From a checkpoint of a small transformer trained on Wikipedia.
Size: width 640, 2 heads of 128, MLP 3200 SwiGLU, vocabulary 8192, 64.9M parameters.
Architecture: RMSNorm before each block, rotary positions.
Training: a variant of Adam for these matrices, 6325 steps.
MLP neurons of a small language model. Each row is named by its layer, matrix (gate and up: input weights) and neuron, and shows model dimensions 480-607. Each number is 500 + 40 x the weight over its row's rms, rounded and kept within 0 to 999. Numbers have three digits each. A neuron's up and down rows have the sign that makes its largest values positive.
After each neuron's rows, "fires after" lists the tokens most often just before its 100 highest values on Wikipedia text that the model never trained on. A number after a token or word is its count.

L2.gate1218:544465535499537528496454497558527521393535474483526497448539494477551467501509581488522480481515501500437508479540455441460497457479487443536506557464535598476435487541484487516492568444523415457525431487477458475501572552469486529497529601480475510506530479483462506591482477506534550498561480510521472504459553468467437567447459474429436511526479439470518442483465467500521532503530
L2.up1218:498537563514446621419525561512484599526537491479446499450491481479468561556459469518464506452503505541478477547533545524548549503506422517436374511498454505497513470578536483407513554563502449481570537458451506529477428474422542499538513562480552506453520559540554521546550402468472497470498483464451549536423540501506471534474512529558517486444540499509460581482515554517463516554460
fires after: " v" 12, "V" 11, " re" 9, " V" 7, " man" 7, " un" 4

L2.gate135:524477460532448515556490375451515535549479531525528448522522509555548453570526531509543506478489515512488458400484494485497474526456432469478469562538446498476509519501534515472414467466507545558511541526455513440478477606532530509511541426466465518545510485517580441517525584446451545448508519452531478481500461489486499503486430487507501510594517551498491526486536484508461573559530
L2.up135:485537472504441513473513451451495561427459544476494538601484495422517489453541560552491469483479542412470464525509468506451495469519451511533495497532473554446474536509543552573538483496484507479474480501537578458490492535552514482488500555481505519536538554470516512469413497491517481492432470453471454559507484511513484481472487466511615541483525543401469557593570514467562497555525
fires after: " V" 34, " v" 22, " Or" 5

L2.gate3085:535456526527482518473521553571512474504486535446520482504545468521434536458493430544533410455486449509441506421498553522518491515399479476537601506505502469495473502452537511502546468547470532511503513481464448505520476484526493491577470464567449606495441518477472513468539555516519527414534508526510489473552468474495435514540501540419408486598491492504510520552492520501410435523541
L2.up3085:446504474516546533486447527472468428481521559518518473504447504438587484510554434590522472505467484477512498569427442481511525489439500453516513511449482535524446472447490514520501494499496445494498483525521557481531502482517536501532470462457509517449524396482527462549420558481470526474478528490491466418524542484533545509417447488489449518431509477510447586503558546443502481507463
fires after: "M" 19, "P" 15, " P" 10, " D" 7, "B" 5

L2.gate407:532552533542548475564517481516589473466529526461537528511445561573521477441493563506447519467497514503505418572493519504507470563523447529538496465479558467551547572492474477522480470517466498442572534478456557513389511548487517534503480488555525507472509420474528550530477548565540501469474510510509541541514521480455459543526496452510459532536590522557438445510460499463521515524476
L2.up407:454480498506456565446459541526476490552515524534468482478465515551550462514517493492511505429498528441545525504491508500503597471502550458521463455522547517529465465553510513483497430495513478541490473522516536502494480544535573518602448477492517463505487430491502495551537479485584499567514479471499514508458481452461469435551478575587492553492461410443530448483464487539500532428592
fires after: " S" 21, "-" 14, "L" 11, "S" 10, " s" 9, " the" 8

L2.gate123:542410499549501458452562505569436512447549538550495563378453540462496525500463535438445493484481525454543553486434534485500465530455476531533512526423583458496405542471480477501389475480440530490474478472522516448511541537459523538567512489495485503499489497438456510515525522512515476436531456511594532445499475455516507454548518464551452506540515493492468489502491499517523490455502
L2.up123:486485531490447491435535513427444509454473495535512512505406438477550460486523496507502558537492511453496408490480449501526455489435542429534495468441510496425458471512512462514457467458500462445434542506546479482505482480476434509536532525479525479484502566529521563523524487461504478476544547480429518499530503454482462487491493524471539483505514589577488522575575436494546478496549
fires after: "," 68, "." 8

L2.gate211:492512425508503513490484453519599542388507448524510513448471515513470494469453559494547480529534517532507483419440483468416451474494498578572514437512462432489478516482461591472497445536534476432480481506528530495519465491528436556428504441436538468471582504510525494440528516529581512529467459465474562504544533478560469525550432495477534495574504435389379489453450481491504572552515
L2.up211:525470488497479514580462488519475484483464581508492525476475482514507513485564479530551493459476500494517551580552504505544567455520492442495441558521495480470505499546559457512534521482519575518497470487526540449500487460516542461515450475517486495500488370534555528529409535538471566463489503537510514548465493531448530460495485517533437487488471537506541555466500493431466492527472
fires after: " U" 16, " Bel" 10, " M" 8, "M" 6, " bur" 5, " P" 5

L2.gate403:465452499462445500539474526497459489534514412598559505531557486572550461448420508505529468496448542452487473455484509583499481487545477416485478528448551474461507453488520512388557425513556484526526511511522567477485477485531550498493509556367388518491507477559482495479500554542522535573470488490525455542479447511579570526523520484544474484450492508536465527481497605497386470508511
L2.up403:543520611511467465514471426487510482456557429599572450537518528562534483478487513513517520505465472522545440450510582506476547454457490523447534511456481471502531429493499480466544531490568530503522522528580490531517476486460497512516475469502431495419505531549503449476477476478441541506516462459514507382492485449530508580510619502599464422506569518521503502536548551518415504539560
fires after: " H" 39, "H" 7, " v" 4

L2.gate585:487451461501461484520505457465476465495427490500495476496531511545489465499473543420453426406474509534519457488528473487502535489478528558443502531373449480502468536527506501457498512428464468526475555568535510485512565545505580442494463403465496497504518485552487549540479499465509561445497484491533510506475511533488470525516517565534474506453475451495495502550469507429453499553551
L2.up585:500551549559475460523464449453538513494461523553466517489448452480516547442506490528586530514531597493551569480478527472439519498523509499518558496485503508449467547545531453532532474495581495481563471499452466516512484517520503473499552542452498460497536481467579423533494539553458505466490476416441491496480499571498537505521544484490570572498515531503411481573516475508549479393507
fires after: " V" 19, " M" 18, "M" 6, " v" 5, "R" 5, " L" 4

L2.gate1784:462508473479482452493565539489518447470535485547515458533492476545464528524473462463378536553516475518483484457448527502469512466459591584560531480467518477553526514473531549591468561502553444537525469546474455513484453508490463501533522472581523558465543546493439548479427529500559497479467510599483451530565538544490444492472520424542496451486523513474473526500491518457478466523507
L2.up1784:463515432410491462554520576546502491496519546464519568443438494465526516501502408437577556476440487535531445490510561554454508544535568514479536541528503452450508548493603537416556540437494430460483481457484477572467493449521547581468514505497499506536471447518490527475524520497504554546517560498459468459505494588494498501526448466530499524501495480531527519504537509480443432571540
fires after: "P" 16, " P" 16, " p" 14, "p" 6, " element" 4, " contr" 4

L2.gate617:519450529559522453532558518493479509608506547461446495499460534493576480510559536493434494513548529513508497526442505499488481491429494553473520530499553503584471486450515516554537521510481449440486504534485493505501515434469521490481474531506511473541519567557620490465526503473530499480502451531456519491477478566530446505565480539547556507526458462426458514462477626535549470523562
L2.up617:475518575544477532424393532502492518530444388447530524438509540523466528468583500483430445515502519543541473494520484529498506485471482538498478477559522473412560556532547433477508495533492533486495493535489478487498574498486552543561508474481492423457435567516503494416471523526507464487497503478488507489562473430518503507457456437490497560484500478449486518493550460423477520500441
fires after: "196" 17, " the" 14, " a" 10, "19" 8, " In" 6

L2.gate1070:564514491515538504483477511573473528446533430563515457457443496463530506503489550507501507457522500418526530482552490606525473522515534481441517511498455499524450502502481511490539476513500508547489461563480508482555534527504450422554538501552513526482535466530475518461510552435535486544524469586447561460462548526495467520554429460484539479466507520487437464515511463577498493461508
L2.up1070:507497422466453566493548523552501601453446513487526476519501550502481513518540481546517457485516430515540533468564483489492521535496454554487482454563506515495490475467523497500505577473440449516495484543473480474471484441476526508506525527518459444501556520487478479477529478470515529457521520491472427502456529423450495528510565523531532477478498513480457494421520518588500565462481
fires after: " H" 30, " M" 12, " m" 8, " Mon" 7, " h" 6

L2.gate2361:537521530524518499414430494542527524548480593444509475587416541467438511427401519459557528450491573478539483511515512478480502494532414427578490445427488464491428529506571479528447512554468500455555454447492469554523592448551472502442421566483522525524511423494504490457464518424508463481415510504495443492535502449523488463474467454623507502461516501480518484429502526473470517597454
L2.up2361:467538520498499458448500542537521581499503547494473437497461410482491519469474486448508503509490566480508527580499479468549569463487409484528487508504504564478497472525483473495517510552473493514519480555484489493499555476538489499497521455519549428475536436510505621468489508462546520483592471506503560519454462451566540460440541459539513444454533536486510537413473490513463525515522
fires after: " C" 20, " H" 12, " K" 10, "C" 8, " W" 6, " at" 5

L2.gate1411:438494482508529596519517493523506414454536530468530446503469471495463456518459520606530549530477462507539490538456487561413509471554576451465542482513495464491506500431472468563507483485467496520447538525457572468447430502510459498504483495435490569528470474446459431510494547485530578463455462460538483482560476477531393548510519456529510493519458546505505461523530498501529470548571
L2.up1411:459505517530518488496515494517518438509450525492498530506566516533464465447521523494534473472494521572501522485565490572511489465465467535531538487477480475509459460487437450537509479500509494475469544498496527472483613549479544480482516483482543488520534514480441554520456445578476506501532498451561514492490545505477543550588537511519534519557475483558508552522479585545541517509552
fires after: " G" 15, " d" 11, " c" 11, " C" 10, " D" 9, " V" 8

L2.gate1980:508406558492520494507510520561513492512492489447517506474459553516488434526482481488558562469421497522528468509477548445507548480520501457512502505525527477549430562464532518478452503594537530463537542534511513468386522441518436541466444430496482468439565496461528547498558500464514606597604498542515574529467537493466460501473469519503522548507502518498493471533524484522487533522464
L2.up1980:422450508573432461522526546529468539441545509539511536471499445438582551434562501516500484601471505484474471371408504489479400449491466497500510460494487491456498515506491484545472531475521499498497490519543470500478468526543527454413498389533466496529559516512489495422541494565473543510509555535555498456524517476446598516498550523503467467565492499471494490493418466561468567533524
fires after: " P" 32, "P" 9, "p" 8, " p" 8, " D" 6, "D" 5

L2.gate295:487495574500506526476477506511438376532522496537410560530470467515460524535563435429534541553518532454495558549431552490522467473482532517486599511538444465515496523479438468532513493576500463540507486477480527484461494533541509450512497528549477524559509466493521464601490472533484516516434473522560546484454463464483474508528496502527533570497518562572481525454507499470473529528529
L2.up295:489543538507478527586517552493467569446487560535522535466568545565501545440524481444543511474522556527470507492476551502571494485508422539466455567504462502443524503558510506484508480498530494432504523469550536547472491532443486519477533417482498559534508539524483501552392460587483511486533425467591517494525575521456451483470524513510460572548436468516472464449417542565491580528464
fires after: " l" 24, " member" 7, " B" 6, "ir" 5, "L" 5, "D" 4

L2.gate2608:510495560509532586467491514469487520553530443505458537447470485497411461594496571474427504470494534490605507493597526514451522546561450512486465433524532480565448542529487487497443497506553437525501507482454537489446543521478535428416477550526451480453452491535462467514520523444489565458583445511531518480478506445481455501521551423492506452518582521496475508482548520424536460460482
L2.up2608:452479557453535492524488459457495496494479553522507519530528518492471499494436525563516392463501468506454484478568436514453494477527560501476455513496483504465507483527479451506501492432544504515350388526465548476471515502513432558583454514539493454425500519498426524531481413523588428502561558482511471521482490438485498469540488475439571507514466484456537457536490458455474520513473
fires after: " the" 27, " Th" 12, " f" 8, " The" 7, "The" 5, "-" 5

L2.gate2452:525467470478439490458577575558527514477539473505440494531446468484515516451514472510519488528548510507513523495472497591526535423504492516483408578379537520505482512488514516517537566551456556552450541480510519459535530493571586525584493495461521431484447495475410513424483527466510478563547491538469489462516512469511459504469438507464540444543470476547472517507505442521551495496519
L2.up2452:501461492447573505494456543474459538557545455534473508550453520486488584460559457533500535490546472519504484491435539550562483509530564456510442485455492472475497556443556436468488493456491432502538370531574510518488567503565549458497440491492544457512461498517512534465450534565508485613591422579438503472565534437484548515493514620504489495491592449488504477556474484469521456546528
fires after: " |" 41, " −" 8, ";" 5, "." 4

L2.gate124:499427571570562556507482473484515476453519523474573533432504468493510503497520546487443459443593568455541482446492434545450583509580555482439444493493508502524510575485489502510455483500497411447545485497467562441453458558560488472473504572493499495445526489553534447493438532494608504555456536427550555585570529460516516504503489464526475493512499490480488497525479497497473505583513
L2.up124:549444515590611567536546547473461474517523555512434531476540607462521519582529525488429550553459537462531537592543507524483549496497448490468494469476510500462463506464542482536538472476481489506530546482522437542504469474526482447469560484512531535485506566452492563528535455423476523576494552472511450465517459517492467505472509461452547594495508479453484579517458456489476584493520
fires after: " the" 26, " an" 16, " The" 6, " My" 4

L2.gate1186:529507537470464505555467445522502571461504499418525478481522456516560470461542518548477563483489565529587477457512482485517537503514561458577465506516492577504495469501485506496475516545486438458491462508577563497495516487592499511456505548500488605534509515451503539524470532528494506467477493506444476497400527526501479474433502544478546489508527500451510481467481504519488470538507
L2.up1186:487539541508498465499499511441503438478510600435546492510457512492510514470504552482540500443538504542473452495532458509520483455504405550551488493419477556507449473481495513480522523479515526494429489547447545461466544455504528538483462470542548523487485478513465492504546470451546570574478561509504500535451559511509518511513542549509579579522495424497481501489494569456479505587547
fires after: " C" 17, "C" 15, " c" 15, " o" 5

L2.gate943:583522588518486550536518502516428469540487461464444471512495495532530538485504510478510457530498492439532416445519491508435478436465498479484467453448545513515497471480504467518466446549527403456522475463466491578415568577518481596565464560492579510535498512507545487564448515476518465520445477498514456472548482539472500480507512535509511460527503426466500467470534505530498428463450
L2.up943:533487481543513477512530537502433503545524569530552483514507453461458501591459551560487511512522506495457521528557486510504461506500448513486499396502471504538427439483494450533464490555471472500569445447493549525502506461498535466506481594496447433433548466558426519528485474549465467573568499536481446490561544510516540466475566423601510446507485491481452460464532513565547492503410
fires after: " p" 34, " P" 18, "P" 8, " Port" 5, " cam" 4

L2.gate1209:546516538510509544475525510593432551531464567484491488541519502493562519471481569438494492492465446566513445466531557488441500464474482577553490562498558451514497486390517536564466434476519507507433471454587541479529484504520498502524429445510443476484519484523501451480511559583543496471407475565532503522483450478524476505563509455534479460486530497391489520613494461474508502515432
L2.up1209:493566498492545533531614510550509558550552495521526555558466543465489472495498505488475531603517540529507500542520472471515494477503530599501497500511468506459508498444502543537501534510507553527535579548479586518530470505507462482547550525500514483498481496488513495511481507473455515562467537553533492459494483571479545526469514452481563490473534491424517544517476554478524524515488
fires after: " p" 16, " P" 16, " o" 13, "p" 8, " Ph" 7, " where" 4

L2.gate2:535523539502525518614563419489491517472527530518507544516490552502498527508476526530570515473480526501512544512513484511450465489507575525525492475541507466620573572500471467505423546451500521511441482474505471531454578481522451517473492485466493533444483471482573496518478483481523497454538445443510440531498445439533430471528537438523541525468597472572490494564482501546467487487412
L2.up2:510505494466468491510535492490539536567443539509559466524528502475443451490475536507484516467518520462472494539535449505507528544493491480504498486460474510435437504454515515512514488517431528501508493513499422500545526483497466568474489534470453513441540468483559492531474413535481485509521571492511506475561532478398530531516515445482441506530440512553634470514541548503451495509462
fires after: " in" 31, " v" 11, "In" 6, " was" 6

L2.gate1555:509426534513486515437543481561516596548523468448482523573497530548470553496543470531496547541505464480445518511560454526484455432572492520563506507489427495420534497523452534482539456511431482470477430558507473473503554496524511483529566602587467483470498423496508524526493566525509458542459478506497408503456510509497492506516486520527505499441470444475457552455466456473447509452493
L2.up1555:483496524477515464515549521489500542506490516462489567522445456567494522499485472517561468518547440571612482447548507493450557514448476431525538467510481497524503480504520545606504517465447519594507468493471452489492539547455569484546437504529514510512467477469455560581513490461610550582482552581515433460473459562481533482491606530449492492488502565500546442535503528475567440489559
fires after: " l" 28, " L" 24, "L" 4, "al" 4

L2.gate2548:496483481452502502508554400504516498530491458505474521450423518523445490461522529489471457393514442435484494479482514548495485484554518521513497535444505524432531582501541414473512515458442467529467513506475504499481500550460534444517469471499469515549522475495485528492479482590521458482512536506558496508531512500468451541470460505504547507457551504461429492468470467437457518535503
L2.up2548:475480468573464513452453461507534515434509505560424546538497486543470496482437454465500474499499541478449538482479452488471409426450449473475480436570486446484524477488478413456425602496532476467487441486521524551442546503464505395442423511542519466434419500489533491412541496570476536519422503527554506561553487429482453513472482524478537512435463487489544510541460555491494510530536
fires after: "-" 40, "c" 5, " Or" 5, " c" 4, " C" 4

L2.gate2369:505528416440503510478549458458514432523484440549447488492561557482476490497463548493530489458508505475544421525536538462498470505527536477606534501554522513467482568521411487485499525559485528467464473513471442541577587535507509501463543481538535488476499448493478463548476496500510505493512484481481516532459492461537473442508488565472513541478505543484478555511546515514575452494521
L2.up2369:549525455463496499508489433496453444491508522462468485554502520499491508519468432555523461472565426490529430401475512413483485551509500485529439517507504520500555526523516555505473541489414513498503500504521459513476494516498455503512532470431552478478501466518536562479501509548424493545541528483532481509478540488527540441510497486435524550443517586496562471449507437441493545511489
fires after: "-" 29, "z" 8, "h" 5, "ter" 5, "ien" 4

L2.gate139:553454441534473447487507481524538520430572459537480470455501541494513536467524448517477453511466452489552546565489479470465480531537506589520480564524542556426451494503536520538491493492505517484473426402540432455440535519446477444461432510508511510490489485506484513511582468430508545436540540442482494528543566525474517485453554531428485518464504457432505547488570499440520507579528
L2.up139:486478472413488531526432473520533473441521533480537484501499485486508478505527503560544465514488593462546544487504509416537542465465504444507472535499442557511461508498451592477493445491489464479515479457476431545512470437455562564538441477448488533549513424505541486540468462485485502510422539522476554533479486444448495529480488583573520510519476553437470402501463570532549518493572
fires after: " (" 14, " Le" 11, "re" 10, " be" 9, "-" 7, " re" 6

L2.gate315:559490458518602483479538510429498530456458578482487546515516511557490445523542594489397538495529549462454498446528574506513430444523456547460495472558537521419514511516547472586632573480500500540462474525483547551443511490586506544520499504393540507495493547486487484474532516506518429483466521479514524503491399478519474470483503499468462529534446526559493508514503478501472538517554
L2.up315:404508514481458550515505494455506451499484461551514511539541498501516490467496524493546539504537505493469508519517490494438482383511513513407512485493471556496472488457524518500509515565584515476527533488429469503538503506484565491506477501467500527474511497534558563418473421473545522519526509463522551513437453533568465517513400531506546543563513497454513508416517466421509495448532
fires after: " V" 36, "á" 11, " K" 7, " v" 7, "ä" 5, "i" 4

L2.gate3049:479498416480549516567486489557490501478557533486488431532449523501578516488479501491551510472483453445554538557491475523432487514499513605501486528439550510469499558464520472529545522461476458428507465528510515482556445564467548423466445460455488490477541466547576533430511465608537482552556468351523518494464477501512494459486467521456524486500500492475495485509462532468565431499587
L2.up3049:491512478501525592479517534503580456567489556433557480468527412527529492518430562504508505503493562548472464529577473523479516490521500428531531565420542501566525539532439538497506505549494507507491431424416529447488617530445488451501510494515503518477539481498555506477507503558502590532515519521418473529497397475539508592445518534507469485583488420427460504489447519474492524535489
fires after: " C" 35, " c" 11, "-" 9, " (" 7, "C" 5

L2.gate3109:531506502523473499534508544524529489526491579472495526530488500566518545473513548507520432475446515441536532538510525494510544472485526512524502497643524536536461500452512439479572519522487463533505467476510447526516480491463532451440489533488417524510490460549490498477421495482454515462492459460542544471493498488474468497515485537524515501484499462418520444467510488600515461484495
L2.up3109:550543508494478540456504535483452593451467601572512457495530436451470496538500507502542541503505539586469518430452544442502463519516366563450456523526432503467548502477465464483497552497435440570528489482532502451552535508520509620524506528535561514513502517488445524523548469538484504502492458529527540528481465504473503442498502450548547539495500485507468458521440486498550535450487
fires after: " Man" 16, " man" 11, "-" 11, " He" 8, " un" 6

L2.gate611:573414506471500527472497522487565494510577552608520546478517521482468483479555494543513451509463497483478470565432450498457492468553599493471505544506502491491538508499483461429531557479555511556517414552526483503443504451511436462494446483512531459499528492588467470494434554453474526495452466555536478484487497574492578523499524485471436430503512466527497509531539516444539407543460
L2.up611:499591470410481492397503450522538520413423448481457496427549474441571496451449482490519521434445513512525490496468482564540506467475479561499436478499539498480511497550475484478503474481458507458543499520470551483499517515422492460440501481488483506539507510546489562468482450561508495448511406540484528536488567483412487525540487516455463506454484465481421542496498454492459556566451
fires after: "-" 25, " H" 13, " D" 6, " h" 4, " d" 4

L2.gate17:513544487439449484546513458511509422537553488560420463443511490500479518478462467500513489428483537444509511408518504522477490435483450487425563514438527487477550541473433508484511554542529454448559510526477448529499502536537497518579510541562488496534503453530399452475490486488463551586538492446585509482490462523540519515517556480543482559449549592515514485538532475533458500563503
L2.up17:486558537528509500501431532453494557412492497504481493439466524486507515517498435532486500525485568546559501525503492494422464482480473503483447533450514491472477438464466461502485549547522482490551534661506464552511468534525531531620502434479466479499491509444538523569521539481564546456474507595585511473445467508542474475507435457483452433572520496445509458459541521509530495490528
fires after: " the" 44, " H" 16, "-" 7, "the" 4, ":" 4, "ro" 4

L2.gate1801:563463485467480519475534530446528495493465488498479457492523565567396454452531492523530509427451472545522425478449521499471526580510433524464474575490539559517524495521561466540551420422529521472526513503516475488516583494500594416527541547486571431502500515519483480432488471600467519522536493460504501505502547517524520568517441508492582509569485448516515485507533605499474473569473
L2.up1801:466542494474528544411509548470466538534474471446392530569526448510468538530464478573596487490480557471460563518498446475538504555555464439467475478466515516503502470483522566414510472469528559530492455531490476440489444528425398432457501460419474515521629457542440566477486525541484534486527524427523486460481561503486494514545500481508450537516452554500509452544547536494458544550514
fires after: "h" 21, "-" 11, "ab" 8, " v" 5, " V" 5

L2.gate37:518490456432501499448531539418504639568535493502450521460488556582549537488539492478543478520495477472523568530527538550499472498484468556495499516568481493499525459462519498500429468493476541543526527517545554472521486501597554516485509472526473526530522572523500514475515539539480580588490526459422547510553548561515497585406448497568525548536543492531424537427487449448512469556536
L2.up37:444500447433565488460487477479483435490523469543460465536461575553523506513506436465475539553551509538472521476435489496520562574461520515512420450533574514503506460444542567556429440441495498491517546500535411545526511543545469464466501500482548508494460528480478440482509530533526423497454463453479516489440581545559501513517550484480493474401496525518521454507489498469518475506590
fires after: " 0" 17, "|" 14, " l" 12, "L" 9, " |" 4

L2.gate270:509486548516445518521522575459478445566480553446569402515499440517460475560444502544538551522474412444476510475527506513530514507425504544588514538508499548561505509496426519476496483461473460493506445486493580540464472573611460547542458442458440516461546475532534463573489539483474528571504497487456601552507535461587506483519411412501546513494447435538454494544480462540460497465476
L2.up270:509549484499535490572546499504443458500430542491499578467459566506483535494462490480496491470515518482497502457470494502494506567453447525487525492525553501517562522457486420506460523539496449476523488516500548612424455502499495557463566421403513479536495429538516409568472506495510485502458386565455489519523472535486517456488439409601486416493522621437462535526507504467508520525501
fires after: " L" 19, " pl" 10, " S" 9, " l" 8, "L" 7, "-" 6

L2.gate3162:562515458455497499441545507535496487492509506509475520475514480491535465512518453428551488519517561500555503393490531483467469427569485554516500548481466438457502578439485502452509561444532583463517543459519545457485494555582501538389501526496521465440495573513543506502513517492448544638502510540548489528491556465523517464503561448470547474507448579499457437477575504510502508499551
L2.up3162:448528603549545542537496506432544563493486496484513528532498472517541565496483563466500529495445508500493490540509534523452470532489495565562533495480527449510495552486470549547532507548514433477506522502507547499477490481498536478471507467487475521490490441433493473489514440513494479523456538415435525582487524529425518482503509446531515511446515485504509434554551563606457466494465
fires after: " P" 22, " p" 17, " C" 10, " —" 7, " B" 4

L2.gate1623:514451573481518567522560505561500481491525486480475412476507427525531543482466531473532540503506514506486450444493510451491485522525432574444486516506545479443573519507551496456455392500531516541595537491476502489450472507531556499479525452479532485493523463540483539462511517550511502521444473504459484541509467480572573570472508470546495508559491526419457521488518561467525464457488
L2.up1623:489569514532512487542482456493421473516551540584532572452473451438551486554474503495545546529496563474510535559526472473492531515406472512565590567472481509478461417463466483465557550570433439536495476500467468533533515516491508412551601441473549525478456536390502499527503468419536469523532491470461471502445493549448506512500504503468491541503540502492498474447490490487501482460487
fires after: " C" 26, " c" 13, "C" 12, " K" 9, "c" 6

L2.gate2916:590537533513481558474551405407452446510513479546538528481484560528426522447487465516557453439395538450540516497548533468460536448497510477457516505502510504458511576492426440462461458472431415433521479524515488556503455561497553514478478518490498532400519468486489525488503520464525444437489553565444519504446478418474539541505509490516528530522531543488490529478480482518544530463502
L2.up2916:454488545557499498498474530490462528418467549560469514497501464520501482600543515516506585448558482439537507482468545489532424472489492463473439592493429508519501494525469531408451500460543516501545438461464448491537482532456482550454498443555555490520478531560601473472487482491529471509498534431527495455527567495504494478459426527480499571519500466494427598459476537520487530442491
fires after: " s" 22, "s" 10, " S" 8, " ext" 7, " F" 6, " aff" 6

L2.gate29:547525514562519537454472530614449532483483494496496494529454465512470483471536575452500455515437510497463552549473544488462519477545503526534488438541543415536483436476489523538474470488521508496546494497467589472564479466571524465523557419458461563482529522529537499472517498492531526466491526481453538463529444506513472484530490500508519508463477563468463436515431431494496549471507
L2.up29:550544497519494476541580487553517492486537589494566515498451501542562513510483533419505454520530454561410475486476478554518456478433545516474458506506499528536506541485543465463528536531507433520444507559531527465519518534482461485438463529494480558482497499518481455498504517516531518522578530556467557515487583472429586530485503502487545511521551484494547455487479489460378479503530
fires after: " p" 28, " P" 10, " c" 8, " M" 5, " Q" 5, " ad" 4

L2.gate570:521544432597581518484411540498483446468486523501453592553539494544485526547512494514461515534542479528556446562547556482549551478539503504520435481604472558526571496473511471472551509558508509485501525458486499504403502477523536476471463547485501509425547498515506525500453515503500556532518504556513413544467489418510538538492497472485397561565491497502511496528451461493505480507538
L2.up570:471485508541537525499520510504489509444513519494524540557464442440467534478498456489505455447520550534464577498480488479519505459531469488559513458538517461468568522544462500517457494495475549500447513483543470517502507533583413515516482492480488574427479464505513527480517565508493506500552556529422580507473506424469488475518472459483476498491495524506436526516480520481478514498583
fires after: "S" 18, " d" 9, "s" 8, " Sw" 6, " D" 5, "p" 5

L2.gate365:522489453536526519472482446489558489537416508516468492467565553514501509532475501438496510464613421466523522462469515530503509472598444466497453536488530549526501521538493432513518596477575390431454592532475503537493527501479536559512533504442473479519529555445530522551467471476431442533483478457547452519467570444505567493504516505530497491486611467480457538466528470447504470462472
L2.up365:555477537521508487542502484513483445518542532504505448505511573429529477476535513474490550520509531507453489419605465532501522498450508510531532491566547439547527523527435558477434528438472448573509483470460524490497428494512467553485511451438559404529485525500534468466523483445559486490475560385535492437503444487517501537527511468491575549444554463465510507588519541563525453483502
fires after: " the" 16, " to" 11, " Th" 7, " every" 6, " th" 6, " The" 5

L2.gate1627:492552505535537542406545510424563560529567462533486491507489408521480486465480503566524498418493511520539509505529454526500540483546532532485493495499514449537473533564497500469512491489476459480500526444521459535425517519499409436522516445456593526483515521469430489528461488503486505455492531478498564594469472571506493552469490535522557434497504517498501481486510564477500456533433
L2.up1627:429493526518521451497502517476523582488492508471526537541547524501464492505562502537505523474468480465497460478399480510537549491520449516475547489482549570503517479477459438558504470414584517561510450554554518525507448588469485562457475478462494497537471564461498486468566552460585567538461474509456490478487495570486470464554518538481501583559483495497487503445522513522407503544538
fires after: "-" 23, " H" 12, " B" 7, "s" 4, "ett" 4

L2.gate3061:433508527497449424535557524450465473447497519430497469455561461540456551473519478574511593418532466485515557571404457456506529531542576420556496518523503528514528535438416509512415512483567485555499482503503523534493481539490520506473489461523463519444545468496517532516444549444515558466452474496490501507456477499474503495529575609562497483499511514495511427451458464531480496470555
L2.up3061:428506514461504501433482543485500485512503556501452419450517493426537495446524559466522430488535569494536525499550496562454475452439531590485506523532458481505555469523511435563529499511516496517459464502454519564547502539504500484482455524506576464565454516537547457468505545503537490458488540483481440506513514549474503465558494519545502468606494515505502509415551521512484469477490
fires after: " S" 27, " R" 9, " out" 7, " Un" 6, " W" 6, " s" 4

L2.gate1334:533407465528506524500532448449499485536547512605523462400472489444518475532497490491426496493554477433484536563510484437461514471444455480508515524501489519475504530517549453468465583544541467526525494555424538502479434457530501511453541533541440510526494546594497470596488507430474494563442532513450516444467504457437504559475450460627503455473527515430490496462476429473511498472483
L2.up1334:421442482447523491512470481475529473465544504557574525495384419440434430481453499500486496459480439525572518444556496502499523512471493500502538506484497513516534532558460550480462531474562483519557535530546494477529486529440465522551544497465507437521534514470526525507452473449506502577501597470453482501444489495443542451446467469480506494542432473481532512536469479469526495467439
fires after: " |" 29, " fl" 7, "an" 6, "ull" 6, "″" 4

L2.gate225:493482513482557578480525432509467464531432534471503524458515525551514564499513522521482517461589539419528424561522512522510516529520459547551438603490455504507525539525490480561472510479492517481505446507488498497471464560500457515483495514485544483553491528507569476499512538542483471516498589428494557563542391460447516529549527488516527554533478508494454475540536533484551510477513
L2.up225:569520462486536507581477558518480501499518578520531513483443441491535526454460459546521544438543496540606490467537452454475501480479497583529434509543526432503510461508524460522555565488539537522522498558506523527519489577593534471524464607483487496463497495460544484537529499497481463516527513533474548497587489461548488481516452472496558502547549493484459444517508540446402400496488
fires after: " as" 16, " P" 11, " S" 11, "c" 10, " p" 8, " C" 6

L2.gate1309:519512497487512577464513494493404503516521507518462488525458529534537463514519547497531430516543469488510512509439513584565539559445477521463457499566529438451529449483525496553479505486536528442462409496423550499418504513516515552525427416532531565551503515513517410489458538544504525529495424487468504581475578487471499518458525485458525385580525477506444503602455491487488455495538
L2.up1309:496484439486473482505595454506535509512491493484508442462454485489526549549441523513519463543577538575568519534549489443547560495491577512495515520538484505405490450603513446488455527557484522512497481495515533535486509458510537512480479441507497490513527473435415492489446510551459482473471487568575416525564481520530460494477544511514433484442467542456479477528537478478464532491467
fires after: " |" 31, ";" 11, " the" 5, " (" 5, " a" 4